python train.py --n_layer=11 --d_model=384 --n_head=6 --n_kv_head=6 --head_dim=64 --d_mlp=384 --vocab_size=2048 --activation="swiglu" --norm="rmsnorm" --norm_place="pre" --norm_eps=1e-05 --positions="rope" --rope_base=500000.0 --rope_fraction=1.0 --qk_norm=false --attn_scale=0.125 --bias="none" --tie_embeddings=false --parallel_block=true --init="normal" --init_std_qkv=0.0246 --init_std_o=0.0 --init_std_up=0.0246 --init_std_down=0.0 --optimizer="laprop" --lr=0.000912 --lr_mult_qkv=0.7 --beta1=0.9 --beta2=0.99 --lr_head=0.0087 --grad_clip=2.0 --warmup_steps=343 --schedule="wsd" --decay_fraction=1.0 --decay_shape="linear" --final_lr_fraction=0.02 --batch_tokens=32768 --seq_len=1024 --doc_mask=true --z_loss=0.0001 --train_tokens=345500000 --steps=10544 --dataset="wikipedia_en"
MLP neurons of a small language model. Each row is named by its layer, matrix (gate and up: input weights) and neuron, and shows model dimensions 256-383. Each number is 128 + 32 x the weight over its row's rms, rounded and kept within 0 to 255. Numbers have three digits each. A neuron's up and down rows have the sign that makes its largest values positive.
A block is one neuron, or neurons of one layer that tend to fire together. After each block is what it responds to, as a language model described it from the Wikipedia text at the highest values.

L7.gate32:183087141162098121140105188118089102186100134081109164148178140156105159054116177141116133142179106089128186105109109141100126095151114171143146109087098080140063174158160123120206103169118096163112119142211150137142094090111115112100131091118083187127125108177150151141112123183088168150174113077102099116147097149083106106138085184132126141125116126121165162102132179149153136120092
L7.up32:106121107088102127096162077104132150114137189112132091116123109087104100068129128117084139089149114139168119089162125106134168134097086185194150101176144144141131139122151162165164097177121193138130127037121135133094186135110125131092197079085110149109137118164106142133145146146149136141124110098150120181128149094152166149158169096165063159097111116143151203106081122148192144155124
L7.gate50:129150202106112132063122164123121095148149168165126141084149123149122144145117077075134109086128148130115163119000134125116128137174196128139140087122119098137177142116094087076199155125099070146079117123167151105134162095180145131133086147144108188106118122164127185151129144144151130129156152139099134115069171103159118171173075102128161163114141163108107102084202137100141138135169
L7.up50:138117059141109141128136174136099114141115095158123140186133166147144141161069100099075118084196105109103169130148126104070118108166168098104107175139078136126099174066129186138118154133101162097109128083173149152166142145149064126130165141134121118124123086153111136183138132095145181133093147155121152098208068140125125128184100181117141129153074190076156161094085115078153155119122
L7.gate115:146113090167169132144072176097117104176074128126093167078114120112107079080133181097085096096074110106083075061114145097182154100136134102133129119103133152140130076128129121079175043141111136155129086052196132146182091141128137154165152102147079198103139163092163147092156067107073104148179156181096116067152102144111100129128108094125141071128088088107103129092157096119165119163118
L7.up115:084154162102142068143129069125088175096151159162131111134103154159158128161090098117141177149100088146133151101102112182129119160133160182127119170120140153085099167163105162119187094132158052117082128105207167139100136082122103122149106176066140139036175117126132142156135119141142082094136136127092108109166148089123121127172097113108135116114161114113159111112144123135082173103105
L7.gate160:144129159123144121096071119107092155175114090126124098060125137112069137165153124150083151093095085119140139082102155152149188146186152137184086099203181109106124094119188160123177119161095115127149094103138141121145060151129088110124101119126144110131131090132093125127092117091112087109135157114105085145074177143107141136140089138110150105117167065169101151127106075148142141113131
L7.up160:153146118122128084201092117141130144139099096151165102160113110109141104145175146168163139105190103140101146113082128106129174139077152122153138089108156148139140146150135114160117114152193123126180121157077111140161135161076103157114113088126143104088142109099100138133136115173168102136119133122089156200125160146207143076195137134156134144080090098113191108162127186126113162063108
L7.gate180:176113132095140119039166124212130157198154128091122137094149091141147131127113149128128191120152144054154191100107108125118137141165075113173081115125132143175094082083160170134181174117196150171124096117117167142055041134136165087110120085151125127171172121106111175130145129119195125127151119112135095160111138167128126146181147073165111102131193099190116122101165144160165114132162
L7.up180:121144169155139153138154170214113100186151136124126067070140117171142117105119108125075129136154134141114143109136093114136125124158100081205092122198130160161113082079153181068160207105143121121184095112155113101137083130129142139157141061138184131137129113167104096103180116090095116148152122111122136058166101207115142169145132114161118168078143134136131137131116151178108158125172
L7.gate185:156174101090140131134092168109141090160121032068117169120098153100120101101091097118200100163111130189187155143101115075172098085143135160121141166137188158118161119166180155163129117197170110137117158106121167162121155111187124135121108108114124095157102106173122116132130150129133211077147192137193098114132130134131140180125135110075241112154107115128043099172147044137136127086105
L7.up185:103130220084116149130108105175169142086115155068192121124168166067111134179102086150098111119075142158201091123089113186114141088109091149134147134067159179126123153101159060124177163086134130084102155117183130125110146173203151122097099091147135106136112105144098111179054131095103146107106109119103079146105195149101141137127148104130122155122167126159111077165121122180094212073172
L7.gate222:166160125066143123119130161131075135129129150123155089154156148136128115160116088106100124191141123127106140114150170129084179114237160161143148099132124170118110194183070148138161151130164130045124121144144123094181164137115131167170126121151200150096165035131126152142122154125133154113122149138130136116081125085100148090143131078101112116166131083115183166119141088136180117151098
L7.up222:080041118160125119127109066094130163139051088152123120085112173147124156166145201056138175127161082128135128124176098118079162123060124147116147153149109099061180125171112164135093129078163127098090084173109107093171155118122090186115110147110155147166137123173142135143203082116135103195157088127114088200131193161156146134123145041161126159111126130088107156159114098107134126130116
L7.gate353:065113141110183105133077071134160062086134123093162143117155190130121114143134160113147151131077149157130128185095079074128150121150110123071092137147083098093127114146157128064143093137148152170151177108136133136086144151102128135121086093141054084094129135171154146133168155193155115174139128145090111131056133185081164107099138105071120157089132113090164146132089063210174213115113
L7.up353:143127064153159122112181126162097155123108120093100077005162088134139128086103117109120202157107119125160107133025118127171131118139125180123145102147144114153132098109195136067194159140145089150135136190116162103131118125099113109093154122112079116111181108095111123162095178160144097131134142121125137143140116164182148172168098089136109083115127031109165129050074087140115144106079
Responds to: Mid-word completion fragments

L8.gate193:137148148090182113103119196183078152125053133186090108111191180127132063106151163132131076121105109167129146144139166159127133146137089190124170131097071106130070124172185171062112085140104117102134082110055137107128087190181140147123104136088123093093197108128154165078129105094127089190126130165112159143115097114161137118182128199137132138101158119163174177117076176115096099107098
L8.up193:160042139139106089156172195104072084116127189129134064094106133093163121103144096177098131140130103063165093120155104174206103096111152118155143060119164100157047118148124152131156100150095144150146094156092139161174071078107062158133127133099133112143139099121107181078128103112136120094045131133142105054121123109126120167086112122152130090038127121152156134102106122106152087117111
L8.gate296:136090121120112162174124131080138153173150143156104072095105154110122105077130142159170095126159093094125116107070112142174106036128122087169138169080099151120157140073177101131135158125159187095144144089174141103183115116176093124097136151074119119122156077137139148144149107129138161183143142175129108154135170153060183113153088111127127161099125148084120074113158154076110098122129
L8.up296:123160162103143176154132147064096138132154107103146080125125127204085153083118174146095080107154142123108160121111108156156074119112122087142134136190141115140066141146127160143147129126172110070160102141162140025082183134116152132107079100140100151077134105132150121131071152118155092109117119195124175166078134119115162196146163145101130130128174209199126171073135132164080173156081
L8.gate312:093168153137088103104121165133106147119124124065121055125138135083089089124151088160086211129110061166155191061126143077157131129119080172123145085177120070189066122114192107140134158185169116126100098144126166116054145140090121121117124125126129156097100140120119136147052138117130137159165133111131100165127167079074161123099067138120112116159167096164163129132177099110138122108136
L8.up312:171113104155125124112135131128151137121143082137141123128097157178070128112167138140140137100122135123082095217078152177181107119142123184154150127155147137141047127056091143173122152128181204135180114158187157077094173093109120123127111131168142121109101096129171087095129145105093129125115118088114137151187165126105181144070073128146120095126131149125146157145163176109162137141109
L8.gate351:109095125100161149133120125148091158145166091166127075101111112148060126158174083120108087112100109104102151132145137112177120105163116188150101092115105158135140185080134165109133125118104113069118066143167068152135116158118130108074095131142116167131079155106095173175110083100132098115045154123142100094112056128097170174104132191120109107118119124114225137119136157115162152115175
L8.up351:125132176160141136113129126101113113105097113136067206136128133108087152080121133085092135144110121118112142086102110194146101095086130107100151082136136101131094103062105164106127113081102182054112163161193080130146121168088130165171103113128093111054066133168112104163059118124124091113089145075141146159135128189148173161114129122154166055125143126181156051119073168075128132151146
Responds to: Wiki heading closers

L7.gate11:130115178055135113223113115103079103099123118200132131131076137150102115122113066134131160105112110142110120066165125125128131129140112133123121105127149092157115098192114077091102037111151157088094140185134066044118160157151084105166133118057143112116161146112090152117141134130123170176150145203097161185121149129155124161117130071147164055189059137077075133075169092130114105170127
L7.up11:092101087138109094103078140071082156129134140160122080157078084208133063143109092114187081130139074113086154177133098112129067164119115110081104165097079120122077129176098170117130141134138080155105161115156085115134214119176087103173098129142114147088134098126080154116162118092108100137106105213098150160111080094170098141134121123141086100096153217103122142085162131063118157142047
L7.gate60:128093134178163122180155102152068104182115189115136112113162184100184142160140163143086142144163107107072149147091127162107099124164174117096142133134133085114118112098107189133108142076165172119101153149119105090158160108101154065133095106148110120086150118176140180207066095093061074160119133152103145128160161117103168094130115127119117130141157107148120172184116165072199098147102
L7.up60:091133115132100138083125116128082152080157124068146103085051105128082118131090114069162137141126125143137118147162119192153116114174143102128131123147126142094159041119094125106116140148146136126093102128146097165154112139128119132101099139130137084094146048126093163102143093137100114179049100108160162142178162117108103155093153071129183134113166130130160196153135098137095147119093
L7.gate225:100116190081213138171103149120092102104177136141109138147155110154132113075100122070090107094106117130115114128100117107204146180172110135099172148113108147086123191094120145092102102152096183131186086124144129092058184044142150129184151113118114063113071138161146122143106199120141196108121112168124127133125086116154102124143151139077094125164072155119118177104152148111079089148134
L7.up225:090133121083145107156156163166129161100121169176106104124115168124178170098173125129115101126149133175097089081123134127152124153125206187090117126143149128148091124128103123091059076062224090134109108126071133076178083115160129059143126140102131126097192120139124178127092136134171122160164092142158082133134136085185138118185109078161171193145188063082141137171178152145055096097113
L7.gate231:161133132139205113133119170112154103122114103228140170088086097131137173130155104119148112116081149153148134082137131151104101169135162126094108156141131135083149205107130132072112060155153115139128095120107115106169196117139119039092118166185079138089130168119076126148123093156137145135185166149106158092155133086173180147100076142125129147100093079050105110110131105144189154157135
L7.up231:168114068091170107112145149093174119156107122113159101112140098201151115139046185084171226162112100121146157052106127171127113176160176106168136161113186134101086150090177198088089160139128158154168144113096151098150113137095127079154170198136070105088130128095169155109062111102142127105124158151117110102171163138113122140129096114098082153133139130118142148085122130077113094175160
L7.gate298:106121130162098120155063128177156114097159195159146116101132184162139134113113102133139157138148138062077105143126188099105080155127121140131130121093209104073134145082079195061142115105168075090139154150168105071176132123110129118083102095116142135090141099090116146150105078106124124139093120189125111086148138128172139124150113127161118155097076117119146114136119138122194084097160
L7.up298:097126072138145099037158083144131135092129089170099123109106108111157112135161096049170084081083111152154163107109167177102148105113140147114139196189112156124149068131107137165154153103138104128138151074092117114122140131122114132164071118159139130142143162087144139160113133116092133122062152146082113170156171132104180172120132118167162069135155076197085131075106105139166150096114
L7.gate320:134128105112139152182090133146144076181167139135152143171108128127139140143128142082154175083163094102118143108115135148091188137103101108039122111078104133154118177107099142124106147172115241147157159146122116239128167148189172157067083144120113152142122104113115148096113091132131160120130116149161124098083097125123137111153108097096084122087096079091103161113126111109115078133094
L7.up320:143105114147110114084113121127131140154153171147144124140145132135095128154075190133083180083126123103075120121122142113112178110165200153115080097082081108150063104166144102133060135113133102059083116151138086116154045173121125180108124133155139210094123100122100169150075122086143094120070107149136101167110125190163154180073093098150174158199128072103111119157160155166128175157129
L7.gate321:116152109174067140135146070162112169150098129134128097128161147089061151151140159059126096110083098105125132113099070100186122112127094101139154157185177161064143141110135165141124042136127124112138155100129158100148098163153140136203107112116142137160154079075184114161131102139147166137177109190152146111141129133131133082122152098116150122130110106095114155129134103096145155138127
L7.up321:098121155191092116190134127147111141074112131140146142184151136118118121159131191182102098137115149187174126112084089165160094111101086160091070165146109134086170125092153136105130112221095119172177110138106162117138104133158125112137110082115134116130149125143109085076081151128141148141141075134132187111172163160079087083151112094119216075116019170136118116083115102078151198119128
L7.gate375:141079177140143096120133155104105115126115122179134165127121113112093088115076129107072123133120121092148123074127154169131173174148110144133145148152117080233125136134153184112147089123137087136104130153094113119115126153120130143157164144140133097100109172103085147118128084057147140123103114128170091153176159101178151128098100105110105087158175130110113144118128101141105130156177
L7.up375:140117109154128132120118108140121128135176124166093130100158065179136119055137137102108151039066108106099199115111094080117121132126123130157158154129137079170193162164129136096108173144084179109101123159134103185124095162139126180189094076121099137151142146146139084075179122100155139155126169168112158125092122232047113126130166153102145083131159132161155129065123089084131190166150
Responds to: Mid-word subword fragments

L3.gate141:133162085122161121129078122106093102135131087119111128147105125194131130068084086078125198154066147087164130094144151227194120152162118148145116214094150123121175101125090138067120127175155139127149136102118146084105101147121153143114104104138169106166087133141092127109112127104097137112164076148102090132125106150170170153204142141175089139149078169154141080129184110156144104102078
L3.up141:066127120164154127101154157148127128190107119076077109171142154141142152127124060128077097095079133082099176117132084098153173141207100162122135126154172061130177156091076105088172132116163108118134174131127050126122150122167111122111141112117171127204166190070075156127172115098135150130162145147162197146153095107157156144165120129122148119153144125168126127098168116170137144129077
L3.gate259:165199087137125138111093120125124055117158110192129163113133143123132210133157056106149152099088143131133119146070140102092116114074180081083162085131161106105089122115137124112124098091131106133151111047138131089120097101106119113145114095080128097141118107151149119117109146156140171096136116105163143132161112146105089081147098127116168115135062093117171126058134136069141112065072
L3.up259:114152127143134136179116135110135100132159091161062143151097139120176074112143142121165096175119152171165175114146174185116116051135185130114081146027119108160145109171161163118164178141165155162132147146068132145143117118141138129084147167142069121092098101141086100075148102143156067113135177073133198135109098145125087141140162120126122140149115120097114115108153082128221083183157
Responds to: Mid-word subword fragments

L3.gate154:150172129096116153099158136144096104139101140140168127144102106130117148126089139101102153127155152102169097127082107135123139114111133145112185205090157143121161110109168119179150161166097177055173133102136116071097171142149174125137141114162108093134123151138132062127105170153152162194176035158107166064152111130090108077205170124211143108112091188147128080162133104116106130159160
L3.up154:114156103069124128095055073137162145139086083095191119097143158112144107089126124104110195093127143078114131201080137144125151110064163070077129155154074181135080143096095152082121126136156145139105144169177106097112107091073091120118159158125143165133120132073138187106080150069139143103145096173123119162090129055147116158106136146157074092100157091143112168168106083108164180116148
L3.gate218:087167134157129179099136116144121172076083173132169103125168154158078147179145099093117135098166130148125101072030153032121123147145083187136099099184081099139102149100110108128168173112082100164142072147129142098097159171037175106163153163143108109145139157131173140167102126147110113129148086159091108116109140126099149089099125140122130068113163111138102173142165127155138165054063
L3.up218:168136135088077122064133141109120172097144148161202124195097119171124190171104178122113169123133127107150082071131105118167130196127071176137159145159100099139161134165154200110142120099124064156147099101091189098065148146070148107097179199086125083086142152125145122149140154147148083179175090146061117109130195131150140114078163145152210113110185090134144086130164103127139128063112
Responds to: Word-completing suffix pieces

L8.gate175:131157160182100126156132109128119115133033171128096148104132139152092140157129148153139153141118122201088122144131135095102112189104182135153111115149114095109161229134136150060095153093139164090086115085171114107167115172133157113075122108100097115156099173122168111137193076161130131173134149132085094129077090172096197099052129119093152118157094116098102124104060158154200157156107
L8.up175:128136160150088131157090087145174142095175136127138164109111205134137135095118137156066107120142103118127103125121094086129108083112166069080195192125150071076111071161219127134122174161158150127143155102141084134113105157096144174141127132166152130116089114147123074091182160121105140116120138119122106130200143127099218146104164111081168127165100203159081130160093206113103099110129
L8.gate225:132107162107138129109135162128120173092088138145116137114175165091086120148104088079037152088139135086142104079091138150115105143116102144115154118121101113107150107144148142087133128129121111137136084162125134155169071133109145162112088122087183079104126073169141154064147142155114136131112103100080078122158118191046177147116077083146128120131177103102119117171179185170136128123130
L8.up225:112104123117130122131107072066114209143114140112134149155043121121170126142166230124179182177132130120154103045159061159168147106142107136141104127136144127107131132112146138124142124136129128137176085161117095125162093165113115091160104058162115146137144155093171149111143110163127122125108178176136169133149112128081125093146096113135094143121138157126142124143135157155209152148101
L8.gate316:129095085143087125154143121142050085141113152191127141107135076110146126148090110113101160055119085111058128082184155100195169129144137106135118098160091065135137217131161111087123148100076118152103175139149089107139135128104108122135096117136170170056114161143119059150125105165131159151142110164095110099146125193158155129098140124060134158145153122076116118095073132134125118201108
L8.up316:126115112132114091119152127135134100146146164145189216135135162140198073105114099124167132117117136116144164094078134128148111127149144126150092140111164114158097145079120067149176181141135200152148122149178084113193170099165110140110157038128137121098119095141061108162134070100170160146118088132140123090175172128080079139143112098133148134098156190109119151143066067144162126152119
L8.gate332:120115118137145120122171069140141091142092128148169130124153127104159092106087097066145100093102080108124100095096177100212128163163127074196179151139166143102110191111118139105149146169097131082089175051161089161100129117159107158115113145115147144093136157180097138091079142130189185110098119122098106100191108160062158146191159145102110133171147039130102159131123122141141124175107
L8.up332:097136144072157203126127119179106087126202155122087080126155153103143157154163106103130149164127137136137126141174075097129096161124138067130132097147100084132199102143161134185112166149117156146162150119115209131093153090186137162136108150194134088111140124131125106105122130183112115125139140095144119169073181102131148086087099032163098212140065141109113132153101155192137166098139
Responds to: Mid-word fragments after initials

L7.gate5:169207121137114126101107111181131121160106027139120201106099119147099136133123128149108131141160128147104144161139176111128165110129078091134153134147125102101134110142143095131152115129107083134060149099154103150158121134091123161071069119140150114102130121189108125142137057111086085142085143141147100118058118063100151175146108140176126139137133160125121114171147166112082149143123
L7.up5:120167125151089131102121111056098127147140123163100157067104078125137092089065126064113126116187140135107059088153152121163128125030153158130166134141082033082143157123174122144070116116124174142167105127097131110162124104140071167159132184188132106134127144127120149066112104203151163110145146127107104132160130188097135130145134153217120133132096107197129099136133135144112103159178
L7.gate22:143149149141157117161191099109113091073110124166123114150107150102103132146097082148098137153123123130125131140123126146184132143125103166132185150110115108051096136138113159077135126153116149120121134101117081013152172121120159170135083136080152119136113174056134180138126160122119140168181142125073148163099159109124116128144158131115049149199143137138087109119106082112170072177082
L7.up22:135104103134161133120123191091121115095066131095153163159165130144110120123122148142069151098164124072146122145150118118158164089119150093032093134101193109091125229122185179166050147126106115138116101106131117137136155146110137118098152136100180141141138136124111153121090178132133138108052146084107197176097060101168064065119106104122030092108198129135204074081156191150117130092124
L7.gate33:080119134134166129126152191108114162138067076095180117117163117149087129119205135158137171119126059138112131100126122107134119146161102110118108107140091142147077123156095112191107131141159134065169110066099196110130162130120087150122128110093128134073109101152122156121142145129133151165168053130116110169131232125140178167133107048130184137127162141150164105151106157117085109145132
L7.up33:123107198168187163114167179129098165124160071143143132094128103158094125139157138110081160158131115095160186149089102150137192131153106159183134115142088061193105079109123193142111085085188105099107107153134167143145129147062149120078106145084201101106087081129119102151129103151088094102114151158158085192150201076087132125150121148199177132066130134127115104134103134177160136174146
L7.gate143:109066084175168122125173145136112153124091053152119106116115109169083126104084107103113102139154130180100104130198106078099180103139111190060151099152095084160092135165115079130146112140166110131111106140095098113131142128094099091144140125131164145146170186173171101179116120156136093151199116108114132243128206122099107088104167130129127095112150137096154106124145133138096149185150
L7.up143:105117122168156149092151163134120141131122105123129152167094166103113161127138118075098101143120125143150150183159014133149156078095119191033119148141113135107091140167146108147132174145095214148200097138141124118118163127143129105192151070087156162181133120101132081123177110114152101207170067106151159170141129124100125107110188162092113087133139143156156145157096160113129126162183
L7.gate162:079099154107169121143172209070117116189174207102114148097197104123102079189126140124183215142155102088172135125142082088113181149138097172128134128147126119125083178150165156169136085085217091109110166158131147167057129135124122152139138130162134132114138168193111094159153156170137103177141130090136109161118177138098152119163106096107151160105102085132153121132151142139121137104124
L7.up162:112146139110124105105172092126140149108160162116106131118107119092097078135161153175169131164143122118176138119194075109083170140105118193150135179121059136147123075175126172147133126135118121102076118162055131111118111123110136170142171134127103151105096172163128128096142168140147141140121133079152135136082140210058163104080162142111126131141156129189181113201090133166084142062185
L7.gate309:100118099144162136091096122130118136136133137137106161082165160191118052142187136180183131105131133139129158150103132075113107137125106152109085112165159138173090131144114102163173093086201165160087159138116154205135142107110098186097127093132089112105136102142117115147226094089142089159140125123148114173150170163086153185150142202153117169125164100171138151186137177115104109139139
L7.up309:099174118161129131121153154144103100195106149139122177121057121125117088091071136152098078159155105176134123159083109102158102115162193155140166172183143161137154156116142156129088067131135088153083161079125185189143160112105102136165174095146104153179158183068119081137144126060057094177163104099158154084096074151130149226101152143158092122101088103118158071139070114106093137131130
L7.gate317:112106105135116134110069153126171105124119081116102136108150150116132070119182170133099095122162142198121185134096110160112100104137160235115106113095142159099091143131082132145193136097102075120115106164149204134140092101095116141147085129152131169116130114117171173146106115099164129157087184153147116147128174137097097129116123133130157102087167130157101146118150112164133146116121
L7.up317:167148165071082134112164150122139077137171128129166060095113132182103138172102118085117116134176148125136111141131127169127086095124131109112102140150139134118202153157191106124126139160095114149132118138137158050130157117109133135133179084086163136100181162144212095150158145102158108127239132091142118164070156094155166124096149133127174105115161160156034119130116115134075122133119
L7.gate367:168125125060157104181129170159111151115139127157077083115148129132086103172160105090129144116120098114151197119129180118094103115145136117058061156113121109122141079123158167151158017120200111128130099151120106103123083130182160113157110167120093154120146126140173134098185086157125190168069155135141165156084137119133153166116168084147153182128111077139127124111106130184111158103111
L7.up367:141055144148183139106144143179153129187132161133101100077142098141168087178139107088082114072111116103104157076148141118130178155095093137175189091161133139107125167125081121125126105104091084132175104126145109076145081152121097170101089113149171161165095140200130176136079086124176212155119157145157059193145095160160076130116112134138071164122125111122175139164179131113202154176135
Responds to: Section heading closers